From a checkpoint of a small transformer trained on Wikipedia.
Architecture: RMSNorm before each block, learned and rotary positions.
Training: 1591M tokens, 8692 steps.
MLP neurons of a small language model. Each row is named by its layer, matrix (gate and up: input weights; down: output weights) and neuron, and shows model dimensions 128-319. Each number is 128 + 24 x the weight over its row's rms, rounded and kept within 0 to 255. Numbers have three digits each. A neuron's up and down rows have the sign that makes its largest values positive.
After each neuron's rows, "fires on" lists the tokens most often at its 100 highest values on Wikipedia text that the model never trained on; "fires before" lists the tokens most often just after its 100 highest values on Wikipedia text that the model never trained on.

L8.gate1691:113143139122107118130111100099177125122107147138130136105149150135109127142121118104119145106102124162140191116099147117135134106124203148128133151109144142128085132182126126117119057124136105167127145122134163108147142123125146133145105164117138123147127140115113155078093111104105147103139124148115129116102096081111175128154115108146137113119121112079117122150089154122111124143143148122135151128108179158116138090150131131097167130114129118163134126156130169121151141184113119138142131124126072127124120111120130102117080106121178139143122088126118175148135117137106145120
L8.up1691:175130169142145141121125114169117110159123121153125128121159100136129158131142110114112143128135121096106158105124134145125180081148098143155125095169155101114132120106127138122125134127137104087136150116131163124119160117168103101158134173173083092147128123175094141086144134101128132126113126122191088130130128130126135149099118139147144158138118128137092151108178152092127145126131114124088105156179140123108149091151156149162173090153147145135124138080137123112133145136116121124129096139119152164133124144136146132134164159133120106114096112137155121134125147101132112111
L8.down1691:157110135084142124088089147105131122121098140169134104138100159158122115138128147117138115122161137102132094134139104141111108119150109116134137105123150136076163182103185073113132083082121159174119115135112144140116164135099145145158126155105137109157130105113157154151146122088148123106111133177099130109124148131113108135167136125148139144134095132112144093137128163102104114121182140138124122130156105118126159110143098146123114086131135151122146112116175157159138098086096147141087147122120142107097115151112103148105132184139067105155155143128182151133149142124109182125
fires on: "-", "–", "it", " ", "0"
fires before: "1", " ", "0", "2", "-", "3"

L8.gate865:041119152117118153128138158101147138147109104119143157152136141183162117132130160126151121114117118138160139109109143122136155088149123143144181171131186154084140100135126162114138167115098146144115118126156134124162078097121137159111124146140157114127153150140149131158114148141106112110106134096069129103127098146089150183119169166122143133151134071136122106107098089126160133158098160132125086122101159107126147102082121126097073136120125141133147143125087089138113137152114143115128107115145156136117075102128135154128141081157144160130123145133141132138111156136178189101
L8.up865:115156117176145145168098111099147143173101134087132170128129142158074138133134154124102124154140139097139126131148120149093146134120131120138149144082127117090139101174108090132084109116130136118091108156140127140087133129097127108129131155115094115194145115131110095129121132150130080143124083098153133117161154123102127115142155172114114142133154152099125171104107147143153062068093124103099106093092141131116096106123137094080069126152137122107152112121133128099091110105133153133144106161124151124080087090125137123119153112113131188101143162125122124113098119134161119122
L8.down865:098114141163129110114090150103133149125109142096108103131116176136123137164141144114112078140133196111132121162133161124124171103139113077128141111124149123084136118137131137142147177102088139112121152105121080134117101110148119105106169102121090111102124169087155117068135112167137130115128116112125074118139170138123148108159118153147124140141106107143147124115102106104125151104140129139138106096124155077115162105129126149127113143114127139134146134090129126110129099116119134112113158135133124110130146094138112100125130149131111139135132127077130139141115096111104141093
fires on: "\n\n", "\n", "-", ")\n", " de", " |\n\n"
fires before: "-", "===", "=="

L2.gate539:109124100156071129156086097119135133136151133121139123169106148132134167097107130146124138153159113137112147104111157123115123137122133115098142120133162113144130159150146115151132158146127136138132136135161176104145105115113109161129120153136117121087117086073116127108149101127136084155130153186109141110105134173112090132100164129110151120144108193155124116166133130140108139071102128143118111152158152146110111132117130122112107143140142096133104123127142079128144151130097123112109135099097136133161128134144107144096151165104111134115118125114076134106149138144139145107
L2.up539:151132117153124125116126145140137082162124170162128148179130121146121145147183102144099135110114144117140131118109100138121127101087128122161112141114140117120148127155127124079135132152130152153129113108104137090117078181102093151125116089153136132095156095089135138104148149149105187137123144098102120077156162124105159121122114113141116098147182102168175145060123109164095099121130143108140144106118097118147125152113134109173128143156117112133091141129166099164133105127155094101142119125105151111152132152154132139046162136146116142100173071138117128141119131153129140131
L2.down539:113124142146143107139131148113091121100155154117133113110116109139128092141121093182114089094129097098093102097123106105114136120112142072151140098130088120134155128140106151103106101148131120107111137162114080155158099116124099160130150112110178143127102179128162115097146143125034200143134128097145146121136077147115144129139136101127075130150184092099130166121102160107130099134131147102142118142136110102159137101131149134096097132151177120155098118127112141104140133140181150132126159106120104088120139094162134112106106133132129138144152122115128131123112139169160131125
fires on: " July", " June", " failed", " August", " difficult", " Alexander"
fires before: " ", " to"

L2.gate784:100150122129135137125135142191168128087120164175139106067091122145150113112176132152179095081152147125105110114143089106124113148174117147095124124127124133138130160137119126121120125098137151085106152130112095073135129140148146125145154089173112146124121134172138091156105106065142125115114134100120138113098108108089156161173120126169164091147119144104143097135138130111125104088114128122104129143144152106109135141146083136117132117090102077151096172100165146107147118143101138129139100108153161138133139151109116063116120127136070130164169106108108092149103090137127133106
L2.up784:158185094125133126114136118188132110133117139135106131108136142151113112132124154161214187092118105137144136141149126104141144147141091143134135130096076109143120131138121134141130094125163152095097147157083079132125152134157117126178156107143175128134140138164139104165132127117157143125107141105147159130083136068125141141181163139108153079120105127113137126191103155130129122097106108139094129149156138133112126113123114134129096135127126128132092120142139170090116122154130141122156099113150111176092183156096150107103128119126103138149155075111147124141121162154117128113
L2.down784:084143153120157137095125136145186117132160084088147139110099127135108124151163140128137144128117135124127121164087100088134104133144144129109123099093110168125132141130148129133143111132143113095105120120119115146101116084083091172129128091143124169098153131124116095180158150128122147156129138101146138110113157108126091118194064166131139087106138149146126078109130122155140134129126105079080101120124122111141175137147094133133113116112120112107109067149151095103085148161121122132127123102122154170081124129128123105136173105146121130094137103135105116169120146090124136141
fires on: "\n", "==\n\n", ".\n", " Portrait", ")\n"
fires before: "-", "|", " of", "The"

L3.gate268:122090144142103133122133140118132140135097104130125141145117147147147139134121133110158136106130128128140111109118131136170155163098158100147143147160135152093125155122148090145113161128112119151116147112147140105151112109112149136153165162134100139177177105159132104129129111113127125158124185110149127112136130139111118141134101124128116109142091113113121151135158135089147169108112122147125137167136172128104120121110142115055106125138113137117161113153118123162139144129065147150156170118136170143146136098135147098141151150141113176139099112107148120102138114131158120142
L3.up268:126115122134150149136152115150145107113117120134151103102121128125128106139081141141120139111130129107106127144105080119116165138073136143088176134181117163106119177095089116111133126113133151165148093105167114114108093068122110185135168151165114140134110099142115150146089098083164139135119127149108126131132164149128114135112159119130098128125149118076125135102165106133073160122111123122130088112181127154093140118153133143145129173136166114145129137141122111102093134064122144136117112115117083135101109141135107122189118140155110090127148108120112090157106146140148135121
L3.down268:148153135146102104115181156142147099163135155157142108097123136166131151169087145108141125091084156110124117146126080087125140120163167158128129136133097154096161140094143104138129093088104120148127117130129068148142118094157110118157149145111086105131118110139143131129108083122088157117114121135132110147146130185132128171121125084151135153123125178109133122119138111140102141119138123079149117133126154148126115094133139135125119134105134123169152137157107152149148130080130110135151136148124132125107163121135100151142130182128103088094134119133153102161152147153140144120
fires on: "\n", "\n\n", "\"\n", " |\n\n", ")\n\n", ".\n"
fires before: "-", "===", "=="

L2.gate887:123094143137096165146126103162096150146122130162141128164132111113148130096110137124124168127099111134144117092111081130163136103155115146163159173130139091131147145084117109117127136145110133136097146136110126098115122142152094118121134117129139147154076181129159109107134113123138136090185130148152133146170132133119100168132127121117142062124138120108154098120143155101136160158155105157168141125112148113117108156175105123157163146124142138113120103126114116137085106124146077137127131153066096156133093144121120126153120126128185065097104156115145160107144168096121150129
L2.up887:161141158136128120144144146101116189059132148101129129123182160110109135186122122138147124138125128136159106102173152190117132133095104109142114126146131097142167121100116134096131137091090145117092145119173096154156143185128140138125099113144138159088087125156143131111124088132104153156135121179160140126151153115134134099122161136142098146147146128108138098124158152143170163138130111143154113119081106150120139143170059114095120101107142106128147121122112115177110129165096109127138162134157150097149124148136155098106112152119149155139123127147096106141129160125126158119
L2.down887:115096133140155118123116127127104092152116126107107138144156146137122118135126088159143146142151098104135144150150132129133142150134117121123107130158163123135103136130105164147121140072167139142139145166145118158111131117139048171131140131113131165130149115118096121141097106133138153146128130083113126108137111128088119129082098137112150129114116126125165108158143113097152165176105133134134122163097123113095125149110121145144147113111131106100115099085146145154147129116117164137111130174118171134132136113107106137165091163132151099114149133159123105079130117169089105126
fires on: ",", " December", " even"
fires before: " "

L2.gate1642:147129136130118084130165120113132138088128033116082099135123162188128110146125126141114107152093121147097085086114139117154099122151112157103143116108075140148124115106148153173163144117135117131173168141127125146131136112100138130146179144078138137143141153082103136113127099093125143134103148155105126083153125097142115185081107077099118135121135126118124166152142147102119130120117141174154113133140073122137165099132124086110106137140120145134109114145098127129111136147097142093145132161143155108134145116111090129171086085146152133149124115115150127125138118150101112083
L2.up1642:151094122162125128100113142103171111126122112116116177125087152154131155097140148154122121144121138102137118172116140100080120139095115148171136099148144103164143113134104086124139135116113149166127176119141093138115123136171139134143114124125124142114142136099147157128165148099108151133108157130107126083091131093112101101130141131111123136121156101131112117104133156111150143117150167115108153130122113101142142120122096093098105173098101156123139133120128122141145095101124124093145128129095120132158127145132117116156149100117137151129118139105119102166149113159104127132
L2.down1642:148111072114133115131123151098109087150117106128130142093096141162119159111119143127150100172174113100153100147158075105121103116140185143129122126145133115106106112139142125144169106112105114148145173138105120119046055114138127127167095151114129163127177142140175108094153105112130097125131144135139113102118115138124113098155157095093169123109095138084074143102116142126097184107091160120130142108164130121155149095123086130145092115134119122132113171113114155147131133116108142105116112100102122123113146115117147105167144130153163130126129141088088146126143112171112131148
fires on: " Japan", "weight", " KOR", "mission", " basketball"
fires before: " |", " (", ":", " ", "\n"

L3.gate536:102144098151144156113115100100150120106129141122111132129138137123140120089075119123142144098121130125156164123145134143125101132124129104077109097125125150133078181146137117158111148114127159135116148130144152086152136160144092133126129122150144109150144137141134118154096089122108070166124149099115146139100089114135135100165117170088167123092099173116152084134140125109119119120098153108123123126170146113166118149101142095119146096116116152170120177112149100138163151129116162118166128118121104089069136143147123150128125128158130143145089103135090105119127172108108152120
L3.up536:108108107151140173139155108157145130127136143131136116139154134096148116103140111190122076116123167155164114144157125123164136117128137091190145155133117138126141099150179175138104103156113098145108124138143107133093113162143181104133153106102138162144117084164166111113138100124161091122108184103144125114168131118144143115158114154127144136117114166108136122072103104130134138118142122112124099123131168160133097062106126096100114142087102151137097166088144141104145131141135156129085144168166157145119099125162111110115106132074136138128105105091083108107167069142199136128
L3.down536:132093082156149186102131144122137131125113136103159122137143137163136126129130138135120103097152131116187085117114128097156102134163137151146130108171110095119126160142128137140128115126111114124113106133096062118134113147119137102142141134141123093133134139153155175178137109115156125133142153106120126122087149166164134123145131141129077139144148120124136109118158106110153113147110077146126124133137137150095109104134143142129125158130125130115095151130130169136150151113104141119112139161130117125156142109107125135148171096128103156142103099109166126152076132145154135144
fires on: " |", " —;"
fires before: " "

L3.gate200:162102165159171104139101087135168116165131164139085137139139151118156184133130076158161113115164083144108156123132099134153151119078111146140116115192100123109177113125151150110132192132142086121121161113143113107143145157157092121142168140123144170095145155134109085076125102133112133120071172127105126115142105104136092124105163099189127150128154126126175102128149116138104113130142096201100213137155104093159109093118138127152136170156106138084119143120171121161116109103152116115132112132123159134107133106136131161123081145150132115178131140150105129114139160160119128105
L3.up200:117093119115108166096174146135143138155184156084127127139150148152115129125149103104145108160128121111137131100120152151059128160121136113167165126106116111168122148125090129163127134166121103115147148156125105119148096131120155102118166074125112127136148141123101117113130160132117102106080126156100089158129100115113078075140124102096120117168085112152169101117120104161161125159129113141160129094117121143119117136141115158125124137151147091122122122111157135111097121163140159111159198083115148152144125103129149108143116147087142132183105118143147145139152110124131127159
L3.down200:163072141144159100112125111120147135158100125141094127117135113089098119145166117171096128142119108119109191132119154124114135109157132120137169119141094101138126146153098166127165117157100089083105086123142112160139109117147100125152142110139138128135169136097125140127148152125096109109103142148114119131112135121101072112153086134134127098171119079152181146160131151123148140150153140098123137154150139138084121099107137171100097128075171094105114130108156114149164104157105127119117097122103117145109134143077075143074159112107147146141120099147148152150125132117134083154
fires on: "\n", ")\n", " |\n"
fires before: "-", "|"

L8.gate479:133120092139166123108131109158137157165133083159143134129116132108109095116108140123154128160157161125121143155119120106078122123096179110122095158117105127166151131113110146121146118120114135133142122113122142139093114135129093139105151141132148117100083111128096147117153135135145152144131169111087128120138130136129092158119112164147153111171138130133145109135140118095140137111162136144164099139101065158149156129125135086168138175122153150140157120107128109131095090130111153110097127119113123097127147108152100156127115133089134130158150151095111148119101150146125110150
L8.up479:140128159111115150092144097083111141144134092145101168152191116152119140143122161137094138148061131127128104135124110164102105125109115130098152128125126110131123104122145142113169155090100125129120126127125106095133100134140133139133154139101133158147098125085130138124167125146113141125116141150089139107147122160107140139128164140125153190161136160105127136127127098126106158103114126115105132137138145140155114107154143141131140098138133130177106145152119146143114099120137129117121127086182172111138084199131130117156143106114140120125080118160126112139117180158138119147
L8.down479:125111146110119111100123136087150138123115122132079095127138110099105147125121098117138098110132138112130123151140145136162142117127125123156121134158123153125107143130112124157095103110167116120107171146154136126131111138110130140151131133125108116159148045106154137163123104100107135092117075123137099126130107111116125120140114216113117113135144159100128124099120122096095116108123180106117112186152143080127133132141123118113170099131118135097126097133122118139113167104120104118140101152085111146130155095147141097127162112133098140072105159116169132144157138181143100152
fires on: "\"", " |"
fires before: " |", " (", " ", " –", " was"

L8.gate805:164125145116148095133121131162089096140101115142121084100147111107105122061116107120161114125085124131162175134141142123133114120125140109163084129137170112089081159169131152135124103129124070116151101149158141164126147105157161128154112117143128134142097141110117136118110170161156127148085108140145123134119128148161146144126137142174113131135119100091150105114129092140143121137133168130125137119135131133100112147124188158130098153110094142118132129112096105152116119162078156129157090138076133119114136123140148129122118165162134089140101126055132127135112072082117135162
L8.up805:136125177112085147145121137115147133113120131129129157133145189133067147136106143105130123149120147108119135079133117151144110137091156140135088081157147104106123164145118142121143148138122107107157117124138129116106098157174136119184136109142146150129165167115125096100157138095149122130140100114122062128109109127144116104139086154115176182132146124108056120161117136099100159149115070067125106140130147127192132152093149127141143130165161157183156139119129117100130100148098153117140145126130144114104114125163108140115128176152139109132093146115135107160127116140153162112
L8.down805:102098124127135143135130150140115114110127151108160151095103146117086152175126168142155115129161102160136159119153103092121106120164209130128115131146155103109143122095113117162111086135127097135103131109112106080125138161080144081136113141094124149145150108137090150132154169095134157142130109099137129124125112135126112117114120127116167151164108144116168148148086123095124139136125104114145162154128122142144153194141164119114103138169132121144080117109113075129155106126093130117150132159103152097127071129109130122151158135103147135103118161132110171134168163137128107114
fires on: " ", "0", " F", "1"
fires before: "–", "0", "-", "2", "1", "3"

L8.gate921:106129126132160114150116134127149123114119143145142147115115129176122125113019130121128118116133098139156135109114094137108109123130125126132166147133123099144133156146123117091151122154149156101137140102127118125140106130134103146118154101105134161150101132117155134143120142144161154150150124141090108140138122118144130156078098141138154142112107125128106139134089133158154134115113110114145124113122169120153127107144130089112117131123085101130144179159117148122133155146148152137125107119150121105112158115125119129136134127139162101145120112123161164111118154128131134125
L8.up921:128098115124099130166165119154151120098159102122117150133148078136166148119144122129077113129136170127156154116116132140154097123163112152132108124155124143115124137096145153080107132101090156123151143188114142119077160108091103096143117114136141090126127112086149130111102125114169127166123154196114119123117096107075120132126116137140100154145138134127123115096171174104108172115153152147143094145124147148139121144167118091120145129137136131174093158093132101155116169121176157131103132134114129108113100170149109091146118101120108103137119116116170115121135160090162143134
L8.down921:080150147139117123155124113123142141139108117147134147101127116116139157106157093148112107070123132143151135120171171107115154059126113153104081139167204151175147165094134152110153136086144124120109107132121121103107153096141166120070121091173104114145127146137143141114113111129156152173114157113094120134115140147134144164133097141132156155116133123139121120145130151120149149118096147172177136113098067139123156114123126119132101099121131094180135114126122146180114131137107152114105147110145117129160105174101132122158152150132149108147126143120111129107143116111111102155
fires on: " |", " |\n", "n"
fires before: " ", "|", " |", "–"

L2.gate800:112155131181139144149124101147130130121135122107165146160130123137098102158123134160088142174187095126124124146143150171166108110126171085130112162148142117095138115148120105121112150130128127151126124083190152127139143122116097152122110134153109157171143131132111118095126103133117111159131148144131116144126138154115104143128160119142151144156164098094117100127130079138132196111114136107127122118144103133082132096141104150148117114114142123147125162101148128128110128118138151129185111092157093102149091105153131167130113125089119137154149118140095137107128103141135149117
L2.up800:127067136159124138155138106133129132153088123134134150109118156113099088134154148170090143146092130133142142111139134091126112066161098124111091171145115118135122135115123084143104120113135144135108123128120153115093165165142103169105132108137138159133160133132150137124116108121128121135101114125112162103091137151119077144140117143129155133166170101113126135130166106112155118118153127081104088126123097100085134119114131138109165110138118086151108142104113119119134128118137155126150164141144181137139086123123137112139164135107145127151135163092121152113169141134121139150
L2.down800:154092174151131129149132140137099129129113127154141132134183160133183149125171088146112140084150146142139120104151133146129113110175144111122167143132158082146121135105141139119118151082148114142131154072111158089155142162127106134104106117170125139172135121116100119126120118075095139120140110149148112138124132116091109128134137123114093124138155121094139138157127113126142146153135124149144157142102152117129064124127105125106118083131118131192128122154180147117169116138084086104141157194151147145105100116160123135147139143108124101134138145118064110152172151118153167152
fires on: " |", "8", "\n\n", "9", "===\n\n"
fires before: " ", ".", "=", " (", ":", "|"

L8.gate966:125136139183087093134129131137114145096123138091130151111122152123119132156124127129140157138166093149097137086160134170085092148123143160136136138118140132138153106096152179154131130123133119128110144101136176095138086133118107163136128126140156132100143112162115119100141142154138091134139127122102134089129167141173101144143117068092148169122052100129142141114175130075112130149083158103109101140162106119143094123126103133124113146119107116140133125150118137131137128127121095150129115113127122153150135148079095116127133114136121137129121148121077180114116098139086096127
L8.up966:146094118094103122123132085125126089147131184117125118113130157122120109143103109167168145136124118114097116133146102161101102124115155120153117101135104149056142109173114131112156147106120152157095114115127129126159117090141129133148078112136160134111091118160100103135116178136155161181127128133127092166124160107132139129151109156136141129136119148090142132129166121118142110090124147127114142147076129125109153123124103125122129123111117125107133147129123146132129160132125134161109141103153111183142160128134114092123105116098156135154112167090146146143136116131177112145
L8.down966:117176133085105131145119129132109150100099120129116120155159117120096166106090150122147139081109096142169127145118157158132160144132143110180119137117112123146103133103123100129082149127115163153126107127104100095134124131068105116129138166112140137155108143104131140136145137130126093126117112142128126105124121122116122125142128120142088161139146137124119176188134099121092117165164115157091161152092109099170115139113149124124123116097114097134142120121124157133111163131122119121119109144150111121106114120118157083126120105121163158146150135101108131106080139120133125158
fires on: " ", " -", "0", " –", "2"
fires before: " |", "0", ":", "1"

L2.gate1675:139102154125154123152184140136140110128190160129120082151084106109112109152060116127130149107176130119118131100144119126148138093129160140130103145107137117095137129129156178105105108103156118104140121144144135131136186098109143118168103131108140087138128083116122110120119093149133127104160133129099059086162129143144161130122150136161128086073129163115109145136133127110115161132098098111115129117120119073135118115125139137108123131121184137099103119148131130147109125115118146098105148132119178176152129126157131115093142102149106134158131104046110157138128136124138110192
L2.up1675:090125119111137120117102126102082110135159122140161102062146133133119117115068165109102124129172092073131145095148145123183125148146130121112126152146115154140168047144129139121130162119143117137121123142127137110124138159130135114092152134124119117155114113112113102121097101133130119110147181115157090113166108120120144127152104131143101112132084122136107141153136153123124128132088110163187135133141131109115161101104135123184132171134163105143123118119114140094106186131106092128112113104139136159141149124139126156100139148149134120196091138121152147115165104091131119089
L2.down1675:143150134140174151093143081122136113111142106154129155083147136146120113143094105154141126187136131115125155094115112122167141147130119144141148110118096147110143129163109195161147096144126155136157152100142112159091103147149095143127202145147105127101160123147127147106107143114128139198134132187135142131132127156149070131125125142109094143118120139143141161141106109093172106108160090128135105143125112127154129115100115128134145141136134106085134125082178132072154114104099108131166134106138066120120157130102138126137100105087178093106144101147142116095161184159186147104
fires on: " March", " May", " sh", "ue", " December", " April"
fires before: " ", "ades"

L2.gate711:135099111131132111101137113157155158128131153140137142116131166122077135125126126093150118079160112134111145125109134121163093133103122110170124092116109103174094130107099121108135124147119123142111111098128151104114123159112130123081130096095112167117122127107141093147122062102098117137156139106135126105094111109117142165100111119144116104139172118122126133121101126100141109139113131155113183139160133148166129133107122128100148152142111125144125113113090102146121101066126126105115116140118053154099107078094111100145111103084136141134130170101118141177090125086084160131
L2.up711:130128155115105139127121102147158104087120140110120120122125147131138114135139125154120136115156134157097138145134132123145097116122099104164159087112125101057115150100101112200182130086180158109147161125150114111138146112161145110138137180105125121125159113115169138107130134137144097107142101142129131153123143150136130139142147134135135107097109104080136101123173181123140154132108147122148141134107131127166089139127086131078111088079095152128113126148122136139162135118141109131117131153138112103148117144129134163164173129150142151090113142119141147096119136134156132156
L2.down711:139084155103100140115104116137082138108140108120161115123166131136119101096148096137118141096137148151083161142120128104106136147135110117112128124141123097129094157123100129097153137095112142124192130124147139086095135085135154148124130129142142118118162153097153110099126115141142082139153109114123154121151133141111147133154127154153101143127105115071113156103126113100166134140130132118119142153158124114123113166136148132135161091163106170124110133161099130107142117111128123142126118111121099113101138132107111087147107097114138127152102125097160136146135130140118130128
fires on: ","
fires before: " "

L3.gate610:129087132132122113162137129134169135103167118130083134160138116145142117145178119176107116104148114126128147124165120152112117142157092103116127139121155135121177158158130132177153105110128111106124153069128167182113143149123102104088123125116091169121114153126101136152090106143117136118118119153101132140123109113103124140115143137143127086119156125113163131158168116167107142161143114160091191134149118104169146109183130114099127102139082130124112123086119132119138159120140105151149153094105111133142176138111108111099114132113165145160162138130157078140171144130141102120
L3.up610:143075148126091098126145138107110124121154130124114130141144102151123072122144105129103144121128140157103151134144134150186141139117116103148160127192129109118130123136145101145119084165159130153111123138111110152156154108092176100126143111142143126121142124160092109134093140119161140126107153127130130148147077107129110166125145117149177124111138176096177124136190130132100091105112098133122124142126135100081148087151112175150102113122083129115129155145145123130123174119127137127162121130138090131123133166091124145147114126121174110160132129080152124143108117104147075103
L3.down610:133086135148111121128136156142119139119161141118144113129149145151109113177156121136137110091161157144120104132111165074164150164104114105149152136143125149130091162118115123148170135138141110146137126105085114149141149135106133144130157105149109150109155125125114092104127134127129088131102112178075138147129138125125128164096114179168128109093111123075130179147080083118062132123135104115148165120117134107094138086153141178125134144130127137122120176119146127137087113128139152133118083112083104100145096121114102144151136065104134132123119128098171092134144132116135124115
fires on: ";\n", ")\n", "\n", "}\n"
fires before: "-"

L3.gate1418:126127143146123153106137152100129093124119141158116147142159099170146086161108136141127132140150148132147092104096150147129150178143096143101113128145108168135112132131107154121168117147139130137117133150159135104127129196136106125185177145158090111185164150107106110122129098142131140172119167124098124081153126143172105137146147116181126120103176127151140120133122132089148115180148106115115117125107125128162124181151104069120115130104121085164140126144151104123109169163135139128145148102134096145099151153137134101153150123130078182143140190144141167156155179120110107143
L3.up1418:123134123142087134136142112149140136126146088099115147128145130149123149099170114154144122153147092139123140126088132140134162119153138164149098144127106124144130104155126129153129095141113088126150206084136120092142103161081146072100132121150145139138154133148115134117142143128143095101142087125123099159149144065142163146138150176091192145046115100094178098161149162132150123124150121130164115122096142127166108155127082136115127179131119133129117167088153134119106158132114140101110118154127100127105151151139119158091083162187112110138127121134168107099104161119131135128
L3.down1418:113109138107138181129128131165144119122111135145153142173126162088135169105145098171134123115168153154115126149123158120152143137126116174130119103157136125101133117139155108105138132096142119110128127107100128076150109138106151106110127104117137129182134131152156154127109115162151156125121129174144084182100143089097172117136099130096208121103140120103193099134146114157135106142105126131152133129163097139156148073100125123137139174148147101114116189100098149180132141175129139128128122139106121138066158118099153132108100135137098127122108119128146141118092167104127106186
fires on: "\n", ")\n", "|", "\"\n"
fires before: "-"

L3.gate1687:124124145148144115098077141171131152101152105118086100117111130130114129091084135117133153132130126105106112127164142118138130087090150108145076113137090108051159100134102133129096117121126116105100151134098122118168100147116139084109124089113106123109164165148160132155136137119110140141154091147098152129141139137133117105124136075102138172117130112129149117100145109100147163145095112146160213148087124120161081140118138111128123140119121132100139149090148107127145091092133078113151090075172129125184099147137107088145118156139129136129144116114134157134135097128082093102
L3.up1687:096119094145144106133158120128152122171114136114165151110099098131140128148133105104109137167143133092113123136096140090078107140151070153129141126159148152079091141150096162173119141133122145079122142124141145159124153103102153089161139134117128085054132144136119128127142135122147083161105121116086133111111103151126109107090144084129125098140140168108149115136143139163161126087180119076123133114137139119157139125108130077173144143134097137113153121151084153086133098129132122118133156127131090150136115145139121105140102138183119114145115124155122123109123163114143114109
L3.down1687:085113164119129126140160136108129130106140148100132110149089102114090092094136104110116151180101117095107100133124130150097131098129089130104138117117104148129140149122125148144129112103122084107137134133130123141150162105087176089143128148128156126132116153132147120088115103098134159145088169075082119149099117143130115131123172135164150144106153153146142180117117115125141105138122101121122116151145141139082182110113126110146107134114115138155149111148109110126102145129096167139164151159118154094121172105118114150130120134120114137123092118102169126113167130096127132143
fires on: " –", " -", "–", "+"
fires before: " |", "1", "}", " of"

L2.gate133:138116171100121129110105158114132132148145126156107158141104139175117139111126141132095134102179108074158124146091170089130138159119116106105147141114111136147134103169127115158129124157147113115133143094112112130131116165149124096135106129108122143128137167124167104161116133123107127112100152070105138111107117082133124115121129133129134126116121137101122129132112109127145128091091107110117136109110117090128096104114144131107094145154146133141142133146126083120099151106101063134113110126097114166135113150141150091128147117123090136154169154102165116157084119101176099166
L2.up133:120075123126126111107152150106129126094093158128140176134117129145129099148160149140117139149147120149132162102131130102131114149081145113142179151143096156136144125116133132163077127146154136165111136091135113175095116161112139096160155081129087120107121131113170136145161116115136113116095181107126155121115155137127153107146150096170159088168064150105154134130143121117138073152137130152162145131147098133151144125108118115145087149152117102155147153097155123179142180133113121119101135124115147134130144121095106118140120124152127158142104135139115081143095143134085148108
L2.down133:146116156123148124112167166098166086138129149166088131155145113098129111160129121168096093194153160163115157107123148136165133133131092096130144123090101122114118121130129140132128130171108147139138142121133105134115107169144118096106122123122120111142135111075142112114131169132124120129119145131125115121113125130137117132071122142177118138140068143139130140170142116137115120124137117121149073138143095148121152103153133118176072104114130114122163117128123123169118137102089122139104078104097117119113121126103104131103122095090119126135117129114170100135100132091153089123
fires on: "\n", " position"
fires before: "-"

L3.gate1359:132078120110117075166101132151132141088165128098112161157084109143110156158139110116176136135135117154109150072147171102112123080145143109176161109134112118116144082160161102139110101099164153173153113129134097165117109093119172203133111152150123126121114137138110095137134089102147159135138118124160112135134132118157150101100111111102105106137079157147208102089117157097162114102119090153103118091116109079145147103130099129088124139145094134108118120113127120129121103121099121082086117076119119120134146134118117139123115124085101113107097179108146153098109149107120144132
L3.up1359:088144133119123130153141136190182135158153132128115132150131114116138130143163110103121167153136115163166118103154125139149139063098126147135176105183132152137111129151133126139132108132125157144175150113114107128148164120159165131098110111152125084102185108120201118077143096141143106135116165110156125130124145109137128124139130106156114140139094130165122120134148182130135116152110147079163115166076160123130089143141124147124139101128117159117102152142149164099115138154126179121139125142187140099176120126096139115123089109099153150097132167111155074082132174153105125137
L3.down1359:159106164139127129131089118147144114138143110140115132125134141114153139144140147186088133184152131087125171127142119103130207059131105136138135150168150152123126075172137133120087144168166140117121109108077148087177107083115134148136137130148122177125145117150143117098126154123132119144127113158118156099169140101145162119140086098085111130120117133163084134132087136117131144120139114131177110151144107125083104113126103166116107130149136090130106119135140121131108109163145117115107088134105110121109138121105128137161065110137095129119119133089161147103133129103143087119
fires on: " May", " August", " vol", " re", " well", " ret"
fires before: " ", " as", "."